config.toml
n_kv_head = 8
init_std_o = 0.0
warmup_steps = 88
schedule = "wsd"
decay_shape = "linear"
train_tokens = 294800000
MLP neurons of a small language model. Each row is named by its layer, matrix (down: output weights) and neuron, and shows model dimensions 16-79. Each number is 50 + 10 x the weight over its row's rms, rounded and kept within 0 to 99. A neuron's up and down rows have the sign that makes its largest values positive.
A block is one neuron, or neurons of one layer that tend to fire together. After each block is what it responds to, as a language model described it from the Wikipedia text at the highest values.

L2.down33:56 46 59 45 72 61 50 57 57 35 50 55 53 61 46 52 42 41 53 43 58 51 59 56 59 48 42 43 56 48 50 47 71 38 49 54 38 54 56 45 28 46 31 51 45 57 65 49 61 48 68 59 44 55 41 52 48 32 52 62 41 55 46 53
L2.down87:37 60 67 44 54 53 53 37 49 38 66 42 60 52 61 53 55 40 43 37 31 51 58 54 50 63 71 46 65 39 38 44 38 54 53 71 42 70 50 57 51 40 41 48 42 77 52 50 60 42 43 51 40 53 55 51 39 64 53 54 42 55 48 53
L2.down99:53 49 41 34 54 49 59 48 44 51 74 52 63 43 48 49 49 43 50 59 56 67 41 63 54 33 53 51 52 69 55 59 35 48 50 54 45 32 52 44 45 60 46 51 54 63 56 54 56 47 48 53 55 58 37 56 46 62 54 52 44 51 42 37
L2.down198:50 45 43 46 37 59 54 45 44 58 54 48 52 35 73 36 48 38 55 59 65 28 50 37 65 44 56 52 44 48 53 57 45 70 43 76 50 57 61 61 43 59 55 44 66 44 55 60 61 44 43 47 40 44 59 50 41 53 56 51 38 52 48 38
L2.down256:51 48 39 59 52 58 58 38 35 51 66 62 59 57 51 50 51 49 48 44 43 43 28 41 44 38 58 64 62 54 80 26 62 54 51 45 44 43 35 47 55 52 62 50 54 39 42 52 45 45 57 40 61 45 40 58 28 35 45 38 54 32 45 64
L2.down257:29 34 22 46 58 42 58 45 39 59 59 33 35 47 53 37 72 52 56 38 50 63 48 37 47 57 60 60 52 42 48 57 35 38 58 68 56 66 30 55 50 60 28 48 38 44 44 77 39 43 43 43 52 48 41 43 18 44 62 42 59 33 62 60
L2.down263:55 46 51 26 45 37 29 48 59 32 44 51 50 46 40 59 47 38 62 45 44 48 62 32 51 69 49 52 60 71 51 69 47 29 42 42 55 50 47 41 53 57 55 54 57 64 62 55 50 35 51 35 53 50 35 41 47 51 52 49 31 57 36 61
L2.down350:47 54 47 57 22 46 48 40 33 46 40 51 55 41 49 48 57 59 44 52 57 38 54 55 44 56 36 61 48 54 48 30 54 48 52 44 32 62 59 41 63 83 43 64 37 45 51 47 75 59 40 47 52 51 48 33 41 54 53 50 48 64 48 56
L2.down351:62 41 36 32 54 54 58 41 41 47 65 41 58 33 56 42 44 59 51 46 52 48 34 43 53 39 28 44 54 58 54 38 44 49 57 45 39 48 64 42 55 54 53 56 52 45 60 51 39 33 64 49 48 38 50 61 62 23 60 44 68 24 50 69
L2.down494:62 53 29 55 47 53 71 54 26 48 45 43 51 39 50 60 42 68 68 58 34 54 44 54 47 57 55 48 65 49 66 57 61 54 52 46 40 56 48 47 53 56 72 24 31 44 60 53 56 44 54 46 45 42 37 52 33 54 50 39 67 62 49 44
L2.down555:48 35 53 40 32 63 41 46 44 59 51 53 53 50 47 48 40 55 51 39 45 26 47 50 58 48 40 50 58 57 43 62 67 51 43 43 51 58 40 55 56 71 47 39 62 48 46 62 61 59 48 57 45 49 59 69 38 51 52 50 57 39 44 55
L2.down672:63 53 55 42 46 34 53 54 52 57 64 34 41 53 72 32 52 61 49 60 26 57 38 54 39 57 40 60 49 63 59 42 41 49 40 62 59 56 48 57 73 44 51 57 55 60 39 63 37 46 31 40 58 51 45 57 43 46 37 46 60 39 39 59
L2.down774:51 48 35 41 46 54 38 51 36 72 49 47 42 44 62 47 42 44 79 61 44 37 55 35 35 63 35 47 41 62 50 65 43 43 50 44 54 52 45 60 51 72 71 69 41 45 76 52 42 37 43 60 42 64 46 50 50 49 59 56 49 50 61 52
L2.down847:49 59 49 53 28 67 41 59 49 47 51 35 48 51 58 35 65 40 43 39 58 50 37 59 58 71 55 55 41 48 57 45 59 42 29 22 42 66 76 43 39 47 49 57 56 27 43 48 53 38 75 47 60 33 50 48 58 32 53 26 55 47 34 65
L2.down897:62 50 46 36 59 59 65 49 45 51 21 48 41 39 58 42 39 49 45 50 45 45 48 40 53 58 48 59 43 56 43 56 35 55 41 64 49 58 62 43 53 59 58 47 59 51 43 54 39 42 53 73 62 53 58 63 47 51 54 62 62 33 67 46
L2.down950:56 46 53 52 46 54 37 43 40 35 63 44 48 53 43 57 61 65 46 63 48 43 47 41 51 51 46 60 61 49 55 45 46 44 37 59 37 46 56 64 65 56 50 41 40 51 62 57 45 46 70 26 52 29 64 54 48 63 54 48 56 47 63 73
Statistical summary headers. Words that head or label tallies in tables, infoboxes and census text, such as Total, age in "65 years of age", Pld, standings.

L2.down54:32 62 52 46 59 42 71 40 53 58 41 48 43 36 49 52 45 39 65 50 50 64 42 45 31 37 39 51 52 48 38 60 54 51 43 50 47 35 36 66 50 41 48 50 58 43 39 52 51 47 50 41 71 24 25 57 59 30 55 47 53 45 45 35
L2.down69:41 29 49 73 61 41 38 60 50 44 57 40 32 48 33 51 55 42 54 57 63 59 44 45 45 47 38 60 33 61 32 53 57 35 55 41 45 45 41 46 55 35 54 43 51 63 50 44 37 63 35 47 40 49 33 44 61 50 63 38 64 47 60 41
L2.down78:55 56 40 44 61 39 40 57 54 50 56 40 44 32 73 36 40 38 55 55 57 53 38 53 49 66 42 47 40 64 43 58 54 42 46 36 56 36 60 52 38 39 53 72 44 55 62 43 57 49 66 42 58 42 57 40 46 55 73 50 51 56 49 60
L2.down150:45 36 48 55 70 43 34 42 61 44 56 36 51 43 64 50 42 51 50 49 50 53 48 54 56 56 47 43 67 30 58 68 43 66 55 58 53 53 76 56 68 60 59 62 60 64 55 45 40 41 45 44 41 57 59 40 56 37 40 76 40 35 45 30
L2.down175:52 57 53 61 61 60 39 67 54 43 40 43 69 65 64 48 53 62 58 50 46 54 55 57 45 39 65 45 67 61 47 62 59 51 53 36 54 46 54 50 51 46 52 54 64 52 42 44 59 68 55 49 39 55 47 58 61 60 48 47 59 32 42 54
L2.down220:24 57 62 43 48 62 52 40 29 50 34 46 51 57 46 54 40 51 51 45 54 60 52 55 53 49 47 53 46 45 64 40 62 39 49 49 47 54 43 55 39 26 44 33 53 56 38 46 53 42 66 47 71 17 46 42 49 42 53 53 41 53 44 54
L2.down254:56 58 31 64 49 48 37 42 36 58 31 53 39 43 51 43 60 50 77 57 41 42 38 46 56 44 38 52 43 43 62 47 61 43 33 55 67 42 42 56 50 38 41 46 60 55 43 50 63 42 55 43 46 54 56 70 51 55 56 40 47 67 62 45
L2.down289:32 51 43 67 42 68 52 58 41 45 50 36 41 50 55 61 31 61 61 43 51 47 38 55 62 47 64 62 52 29 44 53 38 35 49 44 54 40 49 33 51 50 66 38 50 57 52 54 62 49 50 57 46 41 41 43 67 46 56 51 36 40 50 57
L2.down360:61 41 42 28 58 55 63 40 45 35 59 48 52 59 57 47 52 59 36 58 47 38 43 49 61 46 44 42 74 62 56 44 54 51 46 51 64 57 34 52 26 47 54 49 61 52 57 63 34 65 55 49 31 54 56 27 30 54 43 56 54 41 53 60
L2.down411:53 39 40 34 31 51 50 50 49 58 61 53 43 41 56 52 56 42 57 40 45 42 64 47 63 58 31 52 60 54 58 69 58 48 52 44 52 51 57 57 21 49 38 68 39 67 49 60 45 58 46 43 47 40 33 46 30 70 51 62 55 53 47 36
L2.down450:34 54 48 62 45 57 49 48 42 53 49 36 54 50 42 42 65 43 47 41 64 70 54 59 46 38 46 61 39 35 55 50 50 43 46 33 53 46 32 69 48 73 63 49 43 51 63 55 41 47 45 63 43 47 30 52 52 62 51 66 51 53 55 51
L2.down571:57 43 48 68 42 42 51 57 56 49 44 59 29 36 76 38 49 44 39 62 58 40 67 35 57 57 55 70 49 54 40 44 56 44 53 35 36 50 52 52 59 46 55 62 49 49 59 58 58 75 59 54 42 57 39 42 45 55 75 54 44 41 45 46
L2.down575:42 39 41 49 49 55 38 60 47 40 70 55 48 55 64 33 52 51 56 59 55 54 51 35 59 48 42 45 44 62 38 29 52 45 59 64 50 56 45 74 49 48 43 46 59 48 61 43 44 62 51 49 27 40 47 45 25 53 37 56 57 56 55 49
L2.down613:48 42 51 51 59 51 54 36 28 51 33 56 37 36 52 36 70 57 49 60 42 57 54 47 62 58 50 75 40 50 61 61 38 47 55 37 63 35 48 35 44 25 47 56 56 49 52 30 63 64 71 61 49 54 50 43 59 62 54 57 45 42 64 59
L2.down883:43 63 84 62 49 55 49 53 60 42 40 52 59 56 52 49 56 57 31 48 47 54 70 49 35 46 58 63 57 35 56 38 50 60 53 45 41 65 58 63 56 37 62 49 56 39 50 44 54 71 61 54 59 57 38 51 55 44 49 63 59 43 41 42
L2.down970:54 50 38 37 57 36 49 37 47 67 58 40 41 64 51 37 58 33 53 62 53 45 53 46 53 39 50 44 37 64 43 45 44 58 49 46 43 48 56 53 47 49 55 54 59 39 44 45 41 48 50 53 51 63 42 48 65 56 56 61 58 44 54 25
Past participles before "by". Past participles and verbs, often after was/is, that take an agent or complement next, such as inspired by, directed by, followed by, led to.

L5.down351:51 66 51 39 59 54 50 35 41 40 42 58 58 38 63 56 42 40 49 67 52 61 48 56 61 66 47 37 57 61 51 60 56 37 46 54 47 52 61 58 49 48 56 40 38 45 52 47 80 77 54 51 52 58 40 52 41 35 50 72 59 65 26 58
L5.down441:65 48 52 36 28 32 47 47 57 48 56 51 68 51 48 35 64 53 62 53 57 45 42 70 46 47 49 59 55 49 52 37 58 54 41 56 54 55 55 45 50 35 27 40 63 48 55 42 37 43 67 37 46 58 64 60 47 43 53 70 48 65 71 39
L5.down458:63 34 55 45 68 49 52 49 62 43 58 31 48 51 45 59 40 46 58 44 66 57 49 58 59 50 43 55 48 61 65 59 47 46 57 41 58 46 60 57 45 79 50 55 52 55 52 42 37 40 44 38 61 36 53 56 52 49 44 41 51 13 70 48
L5.down713:54 39 60 35 49 32 58 66 51 36 52 48 57 45 39 53 46 58 59 60 59 52 34 35 60 43 64 37 35 60 51 40 40 35 44 38 34 50 48 46 52 46 67 62 27 62 60 52 48 48 54 68 61 42 47 47 49 57 51 58 65 43 47 67
Slot before formulaic data. Tokens just before a number or value in templated Wikipedia text: census "there were" and "has a total area", table separator rows, and closing pipes of stat rows.

L5.down90:50 47 69 44 59 54 37 53 52 63 64 38 61 30 47 51 61 44 37 43 67 53 52 45 62 74 49 62 53 63 48 64 28 55 30 56 59 43 52 46 37 51 44 44 51 38 40 70 62 50 43 50 45 51 62 56 44 38 44 64 55 35 44 49
L5.down97:51 42 56 50 86 37 48 47 53 47 61 51 62 33 52 43 67 43 41 43 46 51 39 43 55 60 61 32 34 47 66 51 46 62 43 45 75 32 45 48 64 55 49 43 76 42 43 53 65 42 56 46 33 66 60 52 38 32 49 51 56 54 33 44
L5.down365:45 50 65 59 68 49 44 55 45 65 46 38 62 25 51 39 48 37 50 56 55 56 58 55 70 50 40 64 44 55 60 50 49 50 65 48 69 51 52 60 57 42 36 44 68 46 44 44 46 47 40 65 56 46 46 50 55 39 31 42 34 41 38 69
L5.down497:59 55 53 58 59 40 43 44 47 64 40 53 48 49 37 45 54 55 54 69 57 58 38 60 48 66 41 54 46 49 38 32 46 49 53 37 61 28 52 61 47 57 48 37 58 66 64 56 42 50 40 52 55 49 33 59 59 57 50 66 48 73 51 59
Passive past participles. Past participles right after a form of be in passive clauses, such as was awarded, been certified, is located, usually followed by by, to or in.

L2.down5:52 30 58 52 47 77 29 52 32 49 46 45 57 49 61 47 38 61 61 48 40 49 35 41 40 59 46 44 58 32 41 55 57 43 51 40 68 41 23 46 63 61 61 71 62 67 60 53 37 36 41 56 39 52 55 40 51 48 60 65 61 35 46 55
L2.down115:48 57 30 42 49 58 55 37 46 69 35 61 58 45 61 57 52 52 42 52 41 53 42 29 48 43 48 37 52 47 69 51 52 52 67 55 42 68 53 65 74 70 35 42 39 42 50 50 58 60 53 47 43 29 58 54 46 53 48 49 40 68 35 40
L2.down183:62 31 47 65 36 61 53 56 56 49 37 59 37 57 46 48 48 56 46 53 47 58 63 57 52 41 58 38 58 33 53 40 43 64 43 58 41 48 36 68 52 50 39 47 30 39 47 47 35 56 26 64 40 46 50 52 51 51 55 57 41 29 65 38
L2.down191:36 32 52 37 74 56 38 66 62 58 31 49 51 53 69 55 38 60 52 47 52 50 41 66 49 36 60 59 48 38 45 40 36 42 53 48 46 39 71 56 55 51 32 58 71 52 37 56 70 46 53 41 33 55 52 43 30 51 44 45 68 57 54 64
L2.down211:40 34 58 55 55 60 35 48 51 59 41 41 69 51 45 51 58 79 52 36 43 40 36 36 50 35 49 58 46 56 55 63 41 53 50 63 52 41 42 50 37 39 53 57 63 61 49 49 54 60 35 43 39 49 50 37 62 50 62 47 40 59 61 67
L2.down293:49 56 51 64 65 46 66 54 50 50 52 40 62 45 64 53 39 48 55 70 67 50 56 47 59 40 59 23 61 50 56 51 51 58 56 56 58 63 59 56 67 60 54 60 44 44 49 38 40 46 56 46 29 69 43 48 45 52 50 62 52 60 51 55
L2.down451:35 57 35 63 55 39 53 65 65 34 58 66 44 50 38 56 48 48 62 49 47 46 49 36 42 44 30 45 49 38 52 48 32 73 53 49 53 53 45 62 48 52 50 48 59 42 54 62 65 47 64 23 37 50 46 64 39 63 45 38 38 44 60 50
L2.down458:59 32 44 62 61 45 52 52 56 48 27 44 58 56 48 41 39 39 45 32 39 50 47 35 53 49 61 54 53 53 52 52 57 44 45 41 44 57 50 39 44 34 49 60 57 55 46 43 34 65 55 36 56 52 44 48 41 61 52 62 50 54 36 57
L2.down482:27 61 47 40 54 49 50 29 49 54 44 52 52 47 42 63 55 47 53 48 43 67 55 37 56 53 49 36 41 42 50 56 57 39 53 48 42 58 45 37 68 47 53 63 56 72 44 56 63 41 43 62 65 47 23 44 50 50 52 44 59 59 60 65
L2.down528:56 51 42 27 58 56 61 48 49 38 53 50 48 44 34 53 33 68 54 82 48 52 49 51 36 42 40 51 54 45 42 55 54 67 42 38 56 62 48 48 58 49 45 41 47 54 60 39 38 59 45 40 62 58 45 40 40 61 51 55 59 51 59 75
L2.down586:51 71 65 49 61 51 62 43 55 43 57 44 60 30 38 62 50 58 53 64 55 38 51 61 49 44 52 40 56 33 36 37 54 59 76 56 33 50 45 60 45 46 57 57 50 37 41 35 63 61 72 71 43 66 54 47 63 63 65 47 49 29 53 59
L2.down676:48 37 44 38 58 43 33 33 55 48 77 55 50 37 42 39 51 45 38 72 48 53 56 43 62 35 55 54 57 42 50 60 38 43 39 52 44 43 53 45 51 55 54 55 45 55 67 41 51 47 51 58 51 54 70 49 47 50 53 43 55 44 33 74
L2.down716:37 47 51 31 70 39 32 64 45 43 50 57 64 57 77 52 40 53 54 65 52 56 52 44 63 55 59 57 50 53 33 52 52 52 52 48 70 39 40 58 53 49 19 51 55 50 50 56 50 46 59 47 58 50 38 33 56 37 57 41 36 47 57 56
L2.down870:56 37 52 51 49 44 37 59 50 53 43 63 35 59 47 56 48 75 44 45 37 46 29 41 51 57 40 59 29 49 49 49 59 51 63 56 50 40 49 36 49 66 40 60 63 58 52 72 43 53 55 61 45 31 51 49 36 28 67 57 37 42 54 54
L2.down928:60 45 49 36 59 47 35 49 56 57 63 62 54 39 58 50 50 48 42 57 39 68 35 33 65 38 76 37 49 40 44 72 52 40 64 54 38 20 71 56 47 52 58 56 39 51 47 43 64 27 55 55 60 57 70 57 59 44 61 48 67 46 36 62
L2.down1020:57 66 39 47 54 48 48 55 40 44 37 51 42 49 49 57 66 67 42 37 49 48 55 39 47 64 48 43 36 54 36 54 49 63 60 60 46 36 44 57 43 49 60 55 45 58 42 36 56 55 52 52 49 44 49 60 57 44 53 53 71 62 52 19
Linking function words. Short linking words such as infinitive to, be after to/would, is, and cast-list as; also word-initial To and table separator rows.

L3.down942:68 62 35 43 57 27 61 62 54 63 51 33 54 45 41 40 61 44 37 51 43 46 34 45 66 67 47 55 53 56 47 56 50 49 70 60 52 40 55 56 57 48 75 55 44 52 42 44 48 58 59 38 42 43 55 49 68 53 56 34 33 44 57 56
Past participles after comma. Past participles and past-tense verbs, often just after a comma or "was" and before "by", "in" or "to", as in "designed by", "collected", "reissued in".

L2.down154:57 48 60 40 71 53 47 44 57 56 66 42 49 62 49 54 40 51 46 50 49 36 54 53 44 53 41 38 37 42 50 67 51 54 62 25 36 26 41 44 37 36 59 55 61 71 58 55 42 50 45 43 38 40 61 50 22 60 44 49 60 28 55 46
L2.down158:49 39 28 45 62 43 62 56 61 43 40 58 46 59 32 61 48 59 39 35 48 66 67 70 61 53 49 48 50 66 56 47 58 55 62 85 57 52 48 61 54 32 45 42 50 42 49 34 44 51 57 38 36 71 57 66 51 48 39 52 62 58 56 52
L2.down170:63 51 54 50 63 57 62 47 41 41 38 55 55 43 56 58 41 45 47 73 40 41 40 37 61 60 61 46 47 46 58 49 70 64 53 55 70 47 23 56 42 42 42 47 48 53 52 57 57 51 43 53 60 51 62 63 38 66 44 55 56 50 50 49
L2.down231:46 45 61 54 41 37 70 54 61 49 54 51 53 26 41 58 57 34 52 65 40 64 48 40 58 46 68 41 58 62 55 55 47 50 57 51 53 55 53 42 43 35 40 30 42 51 59 61 45 47 35 66 63 51 39 46 48 50 60 47 69 39 56 64
L2.down237:53 58 38 57 54 35 37 46 56 51 31 37 51 50 70 46 57 58 35 30 40 50 43 45 77 50 41 56 30 42 70 51 56 51 64 35 46 49 34 51 33 63 50 56 52 37 42 62 52 42 65 48 38 43 48 56 55 50 33 51 53 49 37 56
L2.down278:62 59 42 51 51 52 58 49 41 48 46 64 45 54 35 59 49 48 53 45 55 40 48 33 44 51 30 38 50 52 62 62 61 62 55 39 48 46 45 45 31 74 60 58 52 49 50 60 37 43 53 64 44 49 55 47 35 65 57 42 51 25 43 50
L2.down325:43 30 49 47 76 37 67 43 61 71 54 49 40 36 28 57 44 69 60 40 62 33 46 54 38 57 39 55 62 64 45 54 52 45 39 47 61 52 45 66 39 57 50 48 53 41 62 60 61 58 50 49 57 49 55 56 48 54 52 50 56 27 58 62
L2.down410:63 50 54 57 62 42 56 45 41 73 50 62 49 51 61 41 29 45 44 48 59 59 49 57 50 41 41 37 47 51 66 55 56 37 43 61 44 25 54 56 45 47 48 56 43 44 69 34 51 61 42 56 40 57 46 62 46 46 38 55 41 38 49 40
L2.down484:48 45 58 46 46 52 38 61 60 78 37 45 71 49 41 60 45 58 50 50 58 54 48 56 40 44 60 43 54 43 44 50 51 47 54 52 36 40 66 52 54 54 31 58 42 48 43 51 44 29 49 61 56 52 59 49 40 57 53 36 51 37 31 46
L2.down644:62 44 47 60 43 58 56 66 50 43 61 61 58 57 51 23 60 55 59 44 47 58 67 51 45 47 59 46 38 49 34 60 52 31 69 60 67 53 50 76 48 47 54 41 65 65 54 39 39 34 41 56 68 34 53 65 49 70 39 46 54 56 54 46
L2.down717:42 55 51 51 62 28 45 53 70 64 39 41 34 38 51 64 27 50 47 62 56 54 50 44 31 60 49 33 53 42 71 65 61 50 57 45 45 54 50 36 54 42 61 51 54 50 72 49 40 49 48 50 44 57 47 50 59 63 55 29 59 39 52 79
L2.down749:74 60 78 40 47 40 58 44 48 32 58 53 39 50 47 62 40 49 38 54 55 56 29 38 46 52 49 62 55 44 35 38 55 64 43 42 52 47 51 53 42 27 49 30 45 43 55 57 60 59 56 64 50 37 65 29 27 59 51 51 46 54 42 48
L2.down880:60 43 45 55 28 55 53 52 64 68 45 46 42 73 54 50 54 45 65 34 48 57 54 61 46 51 43 38 33 77 51 55 50 55 36 58 45 47 35 39 30 47 42 48 52 48 51 50 72 48 59 67 43 26 58 53 44 71 61 38 68 36 48 56
L2.down905:38 44 34 57 37 47 41 45 72 51 52 44 74 62 58 52 36 44 51 49 49 59 38 35 27 56 55 38 49 37 31 51 42 53 48 34 45 60 57 52 42 58 76 40 54 41 58 55 41 52 33 55 43 56 66 42 49 52 49 36 60 61 49 57
L2.down927:71 62 50 56 48 52 70 50 61 61 68 41 53 40 61 55 31 66 44 54 42 60 51 50 64 55 67 48 63 33 47 70 54 57 54 53 53 61 56 72 60 52 54 47 58 48 55 54 58 49 55 42 59 37 41 73 72 31 46 50 47 61 34 58
L2.down959:42 46 52 66 43 33 52 52 59 54 54 49 49 40 55 61 55 46 61 45 46 49 41 49 53 47 48 45 62 23 44 46 44 57 47 55 55 48 22 43 23 42 61 64 65 51 62 46 59 53 49 39 51 57 57 56 40 65 45 50 54 54 64 49
Directional place modifiers. Compass and location words opening a place or organization name or position, such as southern Spain, West Midlands, United States, near, plus "Authority" in species infoboxes.

L3.down761:57 54 48 73 33 46 65 41 59 51 54 43 32 35 55 35 46 47 44 63 51 42 48 49 47 51 60 54 37 71 45 65 45 49 56 54 56 58 64 64 58 62 52 77 60 51 49 49 50 36 47 58 55 55 37 43 35 63 43 40 51 42 47 60
Back-referring clause starts. Relative pronouns such as which and who after a comma or preposition ("of which", "with which"), and sentence-initial This or It referring back; also parenthetical years like "(born 1990)" and "(2020)".

L3.down948:62 61 52 32 31 53 60 37 57 46 37 50 63 47 55 38 29 50 62 53 38 41 38 44 42 38 39 58 35 47 48 52 58 54 54 56 44 47 44 47 53 32 42 68 39 53 39 44 43 55 47 45 51 35 48 56 51 36 52 50 60 52 55 54
Auxiliary be/been. The verb be or been right after to, would, can, had or not, often opening a passive, as in to be taken, had been given, would be selected.

L5.down265:51 40 51 46 62 34 45 50 68 36 48 56 43 45 41 52 54 45 43 64 47 41 53 47 54 48 50 33 55 55 46 46 65 46 61 46 57 46 68 51 37 62 47 64 47 50 61 47 56 59 51 59 46 58 53 52 49 40 61 44 61 15 49 56
L5.down590:45 61 75 42 35 53 66 61 61 69 54 70 62 42 40 45 53 65 71 65 31 47 39 33 45 50 34 44 46 58 53 45 62 30 56 42 44 50 44 38 53 27 50 49 51 45 48 62 58 37 37 44 63 47 35 49 57 45 55 30 63 43 53 38
L5.down910:54 56 62 36 60 60 42 49 47 61 61 50 66 33 56 49 64 54 66 57 40 58 46 43 62 48 49 57 42 30 48 57 56 40 50 63 31 46 43 49 70 58 60 49 76 37 34 39 50 59 50 29 65 55 26 44 57 65 56 37 46 40 54 43
L5.down975:42 44 45 44 58 64 72 60 46 58 46 57 41 37 48 61 82 51 50 49 47 52 28 60 32 45 60 41 58 67 49 42 64 44 50 58 51 38 39 47 56 46 43 58 46 54 43 59 68 53 40 65 43 60 43 45 49 36 49 44 57 46 36 67
Directional and purpose "to". The word "to" marking a destination after motion verbs (sailed to, returning to) or an infinitive of purpose (To record, work underway to preserve).